{"activation": "swiglu", "attn_scale": 0.125, "init_std_o": 0.00304, "batch_tokens": 65536}
MLP neurons of a small language model. Each row is named by its layer, matrix (gate and up: input weights; down: output weights) and neuron, and shows model dimensions 32-287. Each number is 128 + 24 x the weight over its row's rms, rounded and kept within 0 to 255. Numbers have three digits each. A neuron's up and down rows have the sign that makes its largest values positive.
After each neuron's rows, "fires in" lists the words (lower case) most often at its 100 highest values on Wikipedia text that the model never trained on.

L11.gate706:131130153105116114089133127166147168158166098123148125106097102095095144139152104133121125132122112084103083113092131146186129127107137170123115138123118147128100116139146147131122092140137164117121110170080147103118104136118119117119060110149137132158116142098110071145098105097144097127149164113126119137086091088139118144163105148156137174120115118152159161130102118107102154193133164137151138093119156160097073149130116128178138106131164147124101162112136166101115148147106155158120146112111120139131167116099123119119135122144128105144156110131117117133108131116093117166150120133138165182082144107134137148146143118124141100097137084115169144154133100155143127095149131132104152103145114128118099137104153157141122132193219131090087173173116132124128133140111105
L11.up706:114124145159112125103134147111084130140186144144105083137137111133109109112065103178110153101102111093147148137143129146125142121162130147135142128115135083143168112112130145117109181140109120139162154169121070099129170133128119149130149154101120128110107084151142135127128125141140154143087111161146093080150108110166162126138148100086127136101131131131121149149113146125142119143135096108124146118137091073166130149142076085112104136132106112157135107172137139136139150084132132123148103134118163158145131161136171138132126143162144084102135151107117162124124160129085116168081123097136132134169136154107154086085092138073131127162138139129141118124130161154138085116142106109139125127135129086151153141116127125127126149148118096123130143119146114095129127153164167
L11.down706:146135153121114134147135143174114136123140123106116110123114149136102123174137128113142102111095114153124119094122145138104132137125121156159110080147118166097156119159084116161104118137150132155143131115109138123078163114151129127145102158168131075116127113131127110082132116096119114143101145119112162126145085078104165161144140133138098130140103135153090141130101082120157122140178167085120116136158130169145104107161091093114113136114129111126132108113151165119149119108133144127125147124135130130111173157078136148112145128126118130168121112135119110156128129122165117108153120125126145130117140112172116143164105130121130115117141102121148117111105187147147142140120134075143147050117128131114160142155128131163110116134155087092145171142155169143104144116108104
fires in: "first", "his", "second", "fourth", "the"

L11.gate1857:140072107124154124152133131148123148102178172120171125143154165097113110139121125127121157104085107120183107090120122174098129101147122170096135141163161110160113118131127165162149126155089161119100093113146153140109113129122098106097122118151118132083132125150152101112114156137107129107112150128107120116105164108151126131123090132157142156127083170108145171128127102138146146119143155106128128118115131145145155107121146143130155102122131138135146116093130113105130172140159112112144103104117090137142140129142076156111117125114126120092141119118103157099129148113088110166172120141132145073103121103135157125123144091162151139171127082145126134118113131161143148139121110095105104143132158124102114116117198140108163115107145135166146138144174131088196139151174098
L11.up1857:132104125154115107145119134128159089096152128085138076108112149108104134093161134086146156133137165103114104083102114111174109108117158157137103125117140154069135148132145113165111155132118110199134109138131088131118122140129140151107158149178179135117153114155132111149155128136173121104119109121139191129088149153127113125126115128101175094168123131104156153063148131102130143125151148122121140141163161095141147122114106118155118104131143149133137049143109122143115137135116120118122152150125142115116137139170138119153144089117093136119134137142132164158145118158103092132143126139140130135165123158137110128099137123148126135108116121149156124163107096141176131155145198123121144118132134140097117126129132141142112103124167160114129138093159139113130153123126110
L11.down1857:101134142128148127136151170144140105095153123136095091093110140114151138136144127083152116085102139155140129136107118112121146138157094169126161166140114148142107122137123119120144135100126158155080125101144147124153120114169127133162100131145149085083118124139140135089131139145127110171153161147106122116093140104179084104133143139109140127131150128123124134100071157135112101166112157160138097118114131160110112123113163155115146149135139154142126148093097123118139120123097125103070135095149168113142148115150123144108101180111112122115099120105139071145160149141118152127140112108114136135137133122117135157120143124175158157124086133121137107139143085116148130106109098167155135158149122191118129095108101130126142129118113165142134143170136178160130089125097120
fires in: "and", "by", "or", "but", "as"

L11.gate1387:130106106114084105155115130141137103119124086137125158095116173172106123098103087145113114155087105140101098120126135115115116142137169112117137121112127115156103117108144159131117123129107141110110095122118128126109178111122138150113135118153145175111091121120141161112121161132078099161095137166093172123122149101131129111143091102118160125198099112114127095159148131121081084161116152146111114087112162099108104158127099149145092137121158101122146125147097124188141174143117135134112166138123123076063130155144195145141078133115098129129107116163107174161145159123095105109144125174148149115189106164107177120115135098093105129121145131081144142112152148128114114154120176118106152121132133111128149130135094150141095150135161153134154129169114118134143139145122106
L11.up1387:141119142109128157112113163099132149162159133139140115132223164131133128101124086164101171119117140147138122159101169175112118143131124113152117121168081137114167107121132162119140115125091120162138187132146131087027136106131109126151146113140121136167086156093118099153120117128108141133105094111123125138135125134156127137103122175141121134121147137125112116124109138096103144130126048153104145105153111128138172134185118165107135112108130134098147105133136146106111119134111128133113096135128117158152142140105134122089125114098102092134135154170159136099145150102145110118162076095152111138159156089124129120163108116162117120134122160115174116128107155163117157146155126132108111055109122123134125103172110115100150119110151122149134121131089127097143103158121070
L11.down1387:095152000129139147175125128130138141129126145127107106135123111111123115151123139096056150125176108118110093140105129125134145171136093121136145255126137174138129134139111162130140120139119114119118130120082148143147103168130148131156104128120146109091152145138129142116116125123143136141109135136110123128114127113105128093130125125115090147127152135127120143156134127116119102141139126140122112102127142139099100106119136085146139107146135111122160142107124110127104144142120113143119143149143142150109119115130141149125116163125141113132111142155168092099089138111138153119123137149094139105143127136102158139119149109119123141152105085129152115138116142135122110106106138152095119145117126120117130135171140113120131132130155128112103099119128125116095119129138111
fires in: "at", "as", "and", "in", "his", "following"

L11.gate1172:116144134123085069143135140074152117147170120138117114116146158133155126167131162120111124136144137111135158152128110150104146110123080143145117142111156125117109158071131162073119117140124134114129123107151116088079104133096116117142121125120152115111112163116123116207151119082089135140074127113125127129114165125129101158110135150164120152149143107083101165177122165106139131115131141143133102084135109118129119110126134125149122135093131135122103171123126161108113069113114133126116166148103134137122161071161089112116191121131120155122054133152085119120132170110093096170149108119179116181093102125145116100105119140097114099141127100079151111147160079140102146120104146158102128152118108113079153134148143158155092103176136114129135138172121145117160137156138069
L11.up1172:155114131117089156111111168130146129115118146146143144136141151098114121124109115127124169136126125156096132145113111141120084129164111156121157133117129142120157113119130128143106199133171136118132136101132117137121072132103111097081093120138132129116116114174133137137136199111073111175130112118154134171124137079123140154140112148141108093107101122117104150116154207109048127134125104107146119112107093122136152146132120099133168139113131131110169115104119131180116121140196118125107087113165136125116142140119137145107126135153116111122124123130155138195138138175110131155116135167148135132156132142140136138161153105106091131183132121123130133160200117146109088118130107160117126106119144148124127058101166139094116134121128167154128093154149151140111078110121110
L11.down1172:112133057123127088102152138122166140148146137180124101129152109125120122161148120108182125136127102157141142121112151136128125095116164074151086219135149150106067138132119101100156100138121061076148173133161133137117163137153117147165169166110149109153114114160147126137120130152104131142138130085131162088148119149083125134141076142165089130141142146177090101154117153133127115127085141131086081106120091079160117138128121114095101111053129104129150177128107128151113140143132135098112152118125133093135127154109134118064138124142143138114097097108077184101122149118128096174116120128094095150149135155129139136132114042151148166119100090139137097139143104138120141158157141124129119156128078088141130116087155127122125132130095113135102172101125124125111129156121133
fires in: "to", "the", "its", "from", "by", "of"

L11.gate1401:145100116184102149124123133140119103147125064128141121084105119058136130118131127145100148127164097119155108120137111124108133100107147160116097132168139091118169114136106135097142127165120151143144120131173066109168139137102151082136130125105128122092146100108141104121119132128116195201128103114145095140164157082135117141171140128112126143115093126104144138129094107070135121091142102117151118061146150181104149106103141160109110130123135134132136103124103127122090117130161092138151104162145135119149127101135126168122134138101118123076116088112092149090090155135138119119127080153129140116123142138113148127153126123115170125120140118107144129111166114096113138128130122109131162133144122165118130157133125105131129131134094118134129150170107112150172151149135102
L11.up1401:118133124091137134138136120107140120164119110137109143155116163107088188138108064137131153120157115092112129157132126102178129097113117139103150141111132106106094133162161122135095121104140189092130163117148124082118126154130129130136143160169119156109137140127158181082199130146162163143110108122136131173111124140108131139107130141117146114129099104068121133140105142118056139108182123073116135123165133136127168154155108169136167163104139126137089133140111136118125135147129132100134138145110141120109120160126114122123112123139121149119104121136119156135150155110127156161127132068137178149169132140095125158204151139129107129114091136156137103138093108129130116116122149131139121082121143147152120122137148135145096157124119134161143173140114152120123105087084115
L11.down1401:102137051154119141096095162142113103147151168177128145139164129162068130136097123101141148141083171117109141146176076105153133123126117101115127233085148095115143148109143152129131159135171099146129119142168120109149143113137150116050104130142128114118098155113106151127121154111143137112157109122138132135121080138144134128132118108142107097146107083124105131186163132137111130133115130145091115170144100183145148103122128096159141123134077095155135108112142149152120161095118147127137147205128150139072130085176145117156169107140167160155151124155116145128142118111143073153131132085127113153104111125133142114128130116136122135143105125131140099116130135167115144175148120162089124099098150129121124133127132166117083114132159158143170137145136144133110186137099123
fires in: "as", "most", "in", "than", "like", "unlike"

L12.gate1365:119180132116102106146098104132067123079122124100130106127090152142143102164086164097095127170131071132134129125097129160163085145099139136123078120110115104124134122132151137154157132120140089113098124137102118121123145102183145139134148111115178151152111124170122138131112144131112087110099135121078164154165135126090111105137144128142152148171106098140097140122122111097162132140101148108119108129110114135133118154145155120100144091132124144096114118143085149119122133113129176159178132107133120105139117109074112132127144128136083103126146120105124152105149133114114145118144122155138160133114045132132176115121129136100150126115091151146129129141205118122146135133142168150122141115127168134110141135111113149102123145111152150114137157084117126044104093158141126
L12.up1365:113129149133111154133113176141152113113178099160158132140135148127149149144114149132122115134121177097175131108143076122104127151124123116132113133136142159155162134136113160185150128110107127099119126091148154138155151131146139126157147095145124118153124160148156180103158085066092115117103158118146124143126140146130119149114107151156115101151129109119115106111125125115115121164125166113097138094163156145126143148091147165116152137101146159098056163101100146184124130150132144125138140104153117121138136115137124070133129127106153118135125129113138102078125102120084126113097127148144135144084136160114114148106117095121105142160127130077128140107122161156136125111128097153134137103142111129156094079108088137135047149158126155127143122136137131092116124149128134
L12.down1365:120116076139123157071115124124053114093186162087146091113154158141135129105120150116128102122078140157125161124141171134146151182146153132150147129166099164106101113125168145156121122165109131180125085137151104136137171125111100119126160100143131100097114136148145131130183116141113144124144127099111104127171114130095136150132186138134115163138085128083150111107139125131126166104116097095113129177154101133134132152144113187149110132166123065152135120143112128140108098163185087163138174127130137148128151133114093166105106111134157082124086110145135125160095146103144129083175129155149127122110124124173116142103120076134154126165147154130131118165121173143122179095144092164130111144138136153101143163095116144109119162105147087152131127145152127123109149160126145
fires in: "was", "is", "are", "still", "re", "were"

L12.gate2024:113131106108142122157154150097121117163156114180090122134150115098127118133119151134122154118134067149099159145131132134114150138148092134099100132124121111163126147143143125123154159128119120128121056125100093096160165162172143078124118128107124121133105072130109144153101111125103135118142093100097111132112187172090118104140109122169174145117117101148145141110111097096117112099159157160100090120120112100105123175137116151172111071122122113134173127153148123093140121127155118076126097105108105130108127102113134136114138173151107102096125086136112129140080130127136131145169122142167081146147121145136157123160127110137121111119131114134138119125124095092097141113164141149107124135119137141127105127148110098153170116124126174133130165180097119126114110125117094
L12.up2024:120137130111133171141118121147137136124148132154125085124163127147132136159151124120148169122114145175154137196174135091110116142086127094160140124130122124114136156153085097100109147088149120123124151150183133148133139174093111134151140154110150128131111122104162069177116138162113112165133133130122090121120079146157130143107116108131109132149143194076147121148102134119104118126134131099085125132135106132155118123138170137135177072198128100161090170136106167106125117133120133146183141107160115126110140137177138111142129150144117178137130137149135154130120102107152172188137109148143117120095087122105141117122148101133094139158131135123122135116154142077085146133126086168133155172122101127141140122137164105153107107112089056124080154121085145104122071105102124
L12.down2024:085161178121107157120115105144162164100131172109119178125109107109145135125105172138124166141096110110122105154139104103113111117123092114099107018130144099134147093109133106136101167089140102137200118150158144157122122131126130127146153120122107111108103108114151082147141147158124144161170144134129087128135106116161120140076141103090099164128099105092100137134128157085077098083175159167148111156133110143153099142173157125151148133122160108143155126131135109164093121127169123122140173125145150141149130142123126114130158144158094174187098145126161125127141102162136120185116121135126125112099128133126090115074126072132144133122091128107129148137132107113113119142118180169088116132140148122125123131101148112150112120091085112153105156138095126117150114103154104
fires in: "its", "a", "s", "the", "his", "with"

L11.gate449:113074121155178144129112110108136156118160133121140132127126132111114158129111149122082167097146133132156126071128091119145134074106108121101142119168127161141126106179093111155142061106150169108136107161139144153074095154090151162101095130162156137100091117099146153113117189133157107118152116142157100166104140138145119146145138120099160122138087100102129152151085093107148166084170161127149118120112142145131086141172152115083107105113137148158071116137148120113171141108071119129144133108094144081129118158088128133123118164112099102075123170129146144132129130097156123137127158135145109118131113119169118135166145109151102126133153162135089125124141110110143173153184173148149104114088129146115098132115147116123179131152173140129121149134108151119127109128106112
L11.up449:129103153065148133125159151103183148091114120116102130144118093102144103114145112125134143148093122133143115111183106097100121089105107151149100123152105124128101156152156124116143124139118108171108098139106136095118176166133122118132139152137128129052116139125138137126158116103139116162107129111134143126154118118095078103151124156143113103161134167123140123113153136189095154109143119133123143156097121174149124122139113161115093114128131124150190113117108163169146092123111107152117127125143124117139130126185112146108135132120125127112172139126142149173171131100118079125153117130145139142138171078145112120134085147133086133136148177129107105120105153151144136137141110119121146123134163160149130134133120128144125163089110145125143130122140153138105136129132174
L11.down449:084131081141142103126149089171134145097140111154118112098086156140104147117163129130119106122092133130134119167132151122121154101081118119148132180121112127099127106132157128129145148088112110153129111077107136160101162085119117128138171143132136150148131136106146118131143162140117107121145141126111127065070102144116141133131123103158113111149140140134109162148080079134118099119114152135144121124134130124176121160112160127146117103139134112139141122141142142145107119124114113112129149149106153137148122144135141154121134147124096138124098093120116102148102127146128095119149085148110146139146130160106100099144146073136114166143122128111192143124163144127091132174138130084107163117115107142105151121134110128142137109096159101186113183122118111101100166123127114
fires in: "and", "day", "year", "term", "years", "season"

L12.gate528:142130115111098105129123152135139138115148148185151124131136137157119130134136104107143118132095081114114152149093169160136152088114096128091138128110127099081124117134110124106099152152126144144120124124110145126122165158136107104080136167166186144112092137165118133086104140103108141161182129122109137129099143117114115156151133079105129130109131134136138119134100145122126114113145119136139128126127145116134089115123151125125119130109119136102135128094147110156140161106132127110124116125132112129151161115161148110107173114137179131160129100128163114094172155124122085112096136138114114130104201140125137128116154133125105090124174124133140134139174117165137102089148129111147113133117132150146110136147102104126151148127084138183082120109163160092162137146140108
L12.up528:117153170108134160149133097138172160102131095166135117129120142081143084155087080112132164150113126123149157136107112126150168160138134104159114109133117115107101099115131104127135130134119115112098163163090155148115162151129121106136120136139109099127072122126112132130119143147100142170153155139163125136107132082113176166112101146122144090125143125099078116163135121146149147128108138168121126156132088110100113141137121140135151123100146166107101123116129115155112118124120177118134066144131112130196109100132101129140077140091165130153104131147123166153132112123132075125113121129106152125128160158102157164082115109133112148164081125086134131087119069122171129126137165166086135129119120114143113103158122120143095139093098112102145082123101097151111123126125122
L12.down528:134118143131149146127140064116152101129139129115119094154139103109127095146144122105128131113096103109118134107142095124132145118109130143141114146137117149127119139125142139165088167105148153123104072187127155153128160117111126099102196140159123093127151109081118185109139101135112119179106121127092131122139144151126120151154115117127147114122119106145122136119108101158143131110134157119158112106142130151124120125117167126074113146116151139107119139155187127118085130154117158118133114115125140103089106101098134166131105148096112116139124156100097109192089145145110158134142153124114122136125088101140087148156120125145122126133114136121125128134157106090111145127107173153155113117134115113126157100115161152109141138117096112163148148104122080122161069129131128
fires in: "as", "for", "with", "of", "by"

L11.gate1229:157088116159067156151122130136131119144146120124125112107089114098091143177147116135138159118132107120114135153119131173127154141117119136115104138083093155116137156136208156182127127079149151097115106115141113123133204149057151117164126143169122104128134098078111155132119159091131153086092122132085140116134136108087123106149148159154155117171151100142116116172136102136146119075153111139123097096207090101146112115164174136132097129122117120130080111161100082133127127135130118099155170098149152116143139149133118177144143124154134156114108138109110139136133105122141133109142135149139140176146130117135131147120121116117144145131144122126169139135122122119144135162141140135132117130106090105143126144157175123141117110151161125144116132136132114128142142108154112
L11.up1229:144137141140096137128126129098120144092121168083123110108117118108148134100100146131108169091156114162164137121198115124154093108145174094108143119127116109173148084175145108138162159090134162102108112164141128130121101120116111171089138105114089169099156164122127141135120090102110127116127105134130080120147106147149090121162170120168125106124143136131139103134086142106151139180137124129120105158165122111137183097124134120132141111069114121120123127097145123140087125077107140104126128152133160175145135150125101120108126100127139148073129091139169158102122136122133118106137093103101128089139105110096123141157152136120124142112149165128157102140113150099152150150129105107120148119124111160116156083121130106172148106139131127189106112148115140104140108118089109
L11.down1229:145149129142082110088109132154115120118124129111124120116112185101161133159139139135132136134101125123155144095125097125114129126170069144113112185067102104117153121157144106141117152106129132148118140126138135118185111151102137142131150147154157129113142092139137138126116114109167134125105135154065173144127160096121135121127166121127113114088136093075120124174113122133177089117158152126123127154154119089114135127123125121088129101114132126125136141113148111125094154166119136126142152105132102117112141122093130130115127138142125121096124117139118138155147118144112116130145132179092192131143148159128125210143103080114108125174125111107131142124154128125133146127156142135186139171110111169118120109139103118155150172140174156100109148158129123135154161136141121
fires in: "a", "or", "one", "1", "an"

L11.gate1069:138138141120080127121133148145094137131116095102099126145141159107101152108167152108141135155104130172127124130122126122069147135152124104114135113110125129145119164087141155145120149145104127125136134103126100123075143097118114105132121163144131163098155093166133113090165138194129144139113153131136113168130092159108125144114139095149142165153086185135149152098149123096136114157149153101122083102107140129152139157153138108128133131115141102137143112117085137166117123116118116134128163121128098142140138117153153154115209098151110124153121106148145122135128163167140087165129174175168142120111086070132144139147103134133101131134121121102122133154138105149118131153124154150141120147143102180127110100128128125106141113132127117162137100148137107139125144145129103
L11.up1069:118121155141144187136137150139133102070108140169128124101123163141126157122159184131105138134150150076153123137136116150099124109105121147104115101146142124105125091144117148093110115150152093158106121089152140142139113130178121116170151114136144133144130129112124050093080132144093146116134138180106125148114094108085099094169105167153159150164154120134122141076089095143113114119150133134145109121133151123128106142124096123133132125145175083107106149120102146146137125142142140079179093105148134151144111141105120121094138129130146167130091050111136080153130136149139135177136159149136138093103144080097170162119170135166062125105124105077119125148141088116114130128101165118134095120152110101099108148114138126118119108093122131134129091136112131124094105140121157
L11.down1069:128113046098137133131122126161148108171139150156125147157122147138111151117146136138068143142114144135138125156133139092119104173177135148170136237113104137121157168094160076095105162118122146139177135160137151162141105114178105105105133115067120108102113125135109138150149099146122120126112085163130156118099121121144152093121163092154107113103159152097137138095130152110125108095132132102133094136111127159135129136141122141159125177140121133133108119119152167144105129159107160122102123138168100112131157164124098130103128127143160112136094136159145105136141094132149133115141119135113118149148147122162151115112110130134103179161105150096113141102148143123148153130125117114136144138131124131134144103126119106117134124116092095129125118099132166149114142124114127
fires in: "to", "by", "announced", "of", "with"

L12.gate219:117084191123138141122111134144131127115123121140172163129146108152149139138100143154144157119113152085127151190163124132134184135127146130133134096152128110125097130128093111116144114144090096120124108160089145132163097183117130100121146146146129126094136124159126112124103136126122151127133164109149130146202111130145152135102175132121118171115166118099133174126127120127129102134116148142081094129146064149110116138146197102144179127123140118138115091091124127144109147112118174122103103108112085121119157126144129127126136125103148113109116172156142098120133128091115107132124089121114129137159165134117126121100132171109122100102135110105113137131102134146095133133165154171094142111142133086131149102127103110129144136120133113129099132099141162100116150117116148
L12.up219:090129129153168131123144149136114105109142171116165149118112088109140132153117107148138133137118091126087063199131123140133102125137101119118112109094105103124097184132151147158113137143118129232182151134108130103104191127141165163132166090140109133165124139122164113108191137107105112133156107158140105109188077136124154110117129110125119120147146182172141129151132139123145125118113107150159170091124102141125092154170120168144113096101151113125118118112120151103120119144123125116148100135145128128076108120155100118101154137127135151109113115113150107098129153146124170157155118165140140120146149158118097068108135108127102088118136160106118163163132163122132161124120161099131107134165118187139144135160114113148138135150111170117141149111168149172126138108146156
L12.down219:128112133135146098129131124122132200126133079158097142144151140134119162116079149134150133099166072076083124091136109099129124150159155129133099115103138106134111117170053123111108132106120104172133114110150107147095146158137107155081115135167152140106144144150126109122047142153160110147176151149099110138123140153169151156098137067102122172147124100132170152117138108141129135067138144123117121127099176134083092182146146140153153121131101118123121121159150077115107128114165159109130156130117146127162116138124129174099174161173144101120151083157115125109134102142117116143105139172118069115114115135108130125169147089128129115127127138118109079137096135148134153175121103140097134116144149099099112120147113124115111153140133112115099120130115135196088147120187123
fires in: "the"

L12.gate710:107149139174123113143133127126143172112142103142088122140086166126144088161128151096121188132115127125136154151129118128118138099166107149057168126116141133151153149178117139144155137153110122124136116114109156120143123148095117127099142156141153151081110117096107124150142121138141085157144094153112134109149130113104124142123180103107107098156110141119125120179116152133140102150207116127151151108127112101127129200094176157111116140103138126125114115081124088099113134142122124115147135109140136129130175136128110131135132147124093095116123156137118162113141152119111080109147136174132104100147098153118130119135117152171066116184129123134128135121132110177147088105134139117110106125097101155125145120129131164103147134140137123155113154121112144106126101149123133
L12.up710:101095120110124113139130154179109130096098127138151115136101122120147105127096134122164107120094114135126141126138157114138153134126143156128068127116092127138106160123148184149134124118117135123141107070112100157124155149093090122115119125149110131113099104145151098117129139136125148090119121123106134174118175149150147152118103110129107133113127178111127117120108158125111141145131109105155170141154103171129160130137179118119120124145131107166106130105126128096151120187160144102143116182132135102118146132141128186097135126121131165097173092118126152133176107138179170135111114116133162150141140136143121030133105131125117126136124122098110085098097084106160139164124124138166201170139122134160167120165150130152099150125117127152138119101113135113143096079110205
L12.down710:121114120103108143123065080103167120105104120129148095132145133118137162165098131135107110117128084087150111155092122148142175177126103128121106058137116154085155124147130123122152170134134122141151136105161133141084127101157131105112097145117120168126137119103114139099112137132127134135154182116119171077137108115082123154109112149130165135104101158107145158102134143117124121134095155149136141127131118128125106132131155098138154179116137126156099133143144099191094120119158113136140121174131094100127073143113074139094106174130119154164137112135128150073090104132127131147130128149115154156160137116132107116178117168140164084125158105147127126112125108123143157136136122120121103129142081112104134146129136148126139100141137156089127117081089118128152119140116141
fires in: "and", "not", "but"

L11.gate1533:133144144128102095137091104115137119118174101148136104140156094148119138107162153139093134131121098137150126168146153114084137098126130130129113108134138097117111091119112142109199125143117129189150150094133113121092118096139143145129137162142104119098138083154132117119138136127091108113130119170104139120152095124196141157121138113141134152109136105137125145144164120098119131116101130113117132138152163111133102095123126146100162147126165166140100123113113120112151138136149112139110124130135097185135131148139150136143160115129107139149156111101151116063133132080148114113121109150092149127115144081101123138104127160130114152153175141141152123189084141116082094159147110125158060148124112113126165134116132109129125117110115108130117120165068134149132119118099109
L11.up1533:124162148128108130125114154112109126107145141105116070122162137120117141133170118130132117140141130116126078098073134141147095096130152113154123115128108193130133107151143090167094134088114148155120110165128151092123103150132149132123133126111159129142181143120117153113169136138115174100133085091130103135061133118119107125160100149124102118135111133145139090151128133151118127128102127117138142110175090112143123096092106170112159115158133122122101128130116114094127165088102162162136124144160137113121129166117100148079131125131099111162088119149105087110121119132114138169152138150102104139171144110123141152097170151114128114135127157160166117161150115111112123122161107096085154115102123185142107142117121123128120140123123173110139113093105112123144143125170087
L11.down1533:140135039118119135124129149159164131110112106127160134125146101093120157110156173120147175137149149112099143137117108127093130153110114134133128128140101139159119137147124159142138127100103148087128103106153118139120120153141124122119153172118114115114129112155157115135124136119136151130112136148126137120111145129118123154131164132104103098130110106096127165134134133103093118121102181156085126128097093128118144156089156144146147148147167109126158073137110156140123145169135126165115117089089167146147126172122126128103143158108147126132111155164137142119121123122138104132118136119137077129112150149145135111090135106124120165129098131149106134155081133155107138160098161132139122132142110142150141149162116141082100147096111149140154174172102138168104133088125109
fires in: "as"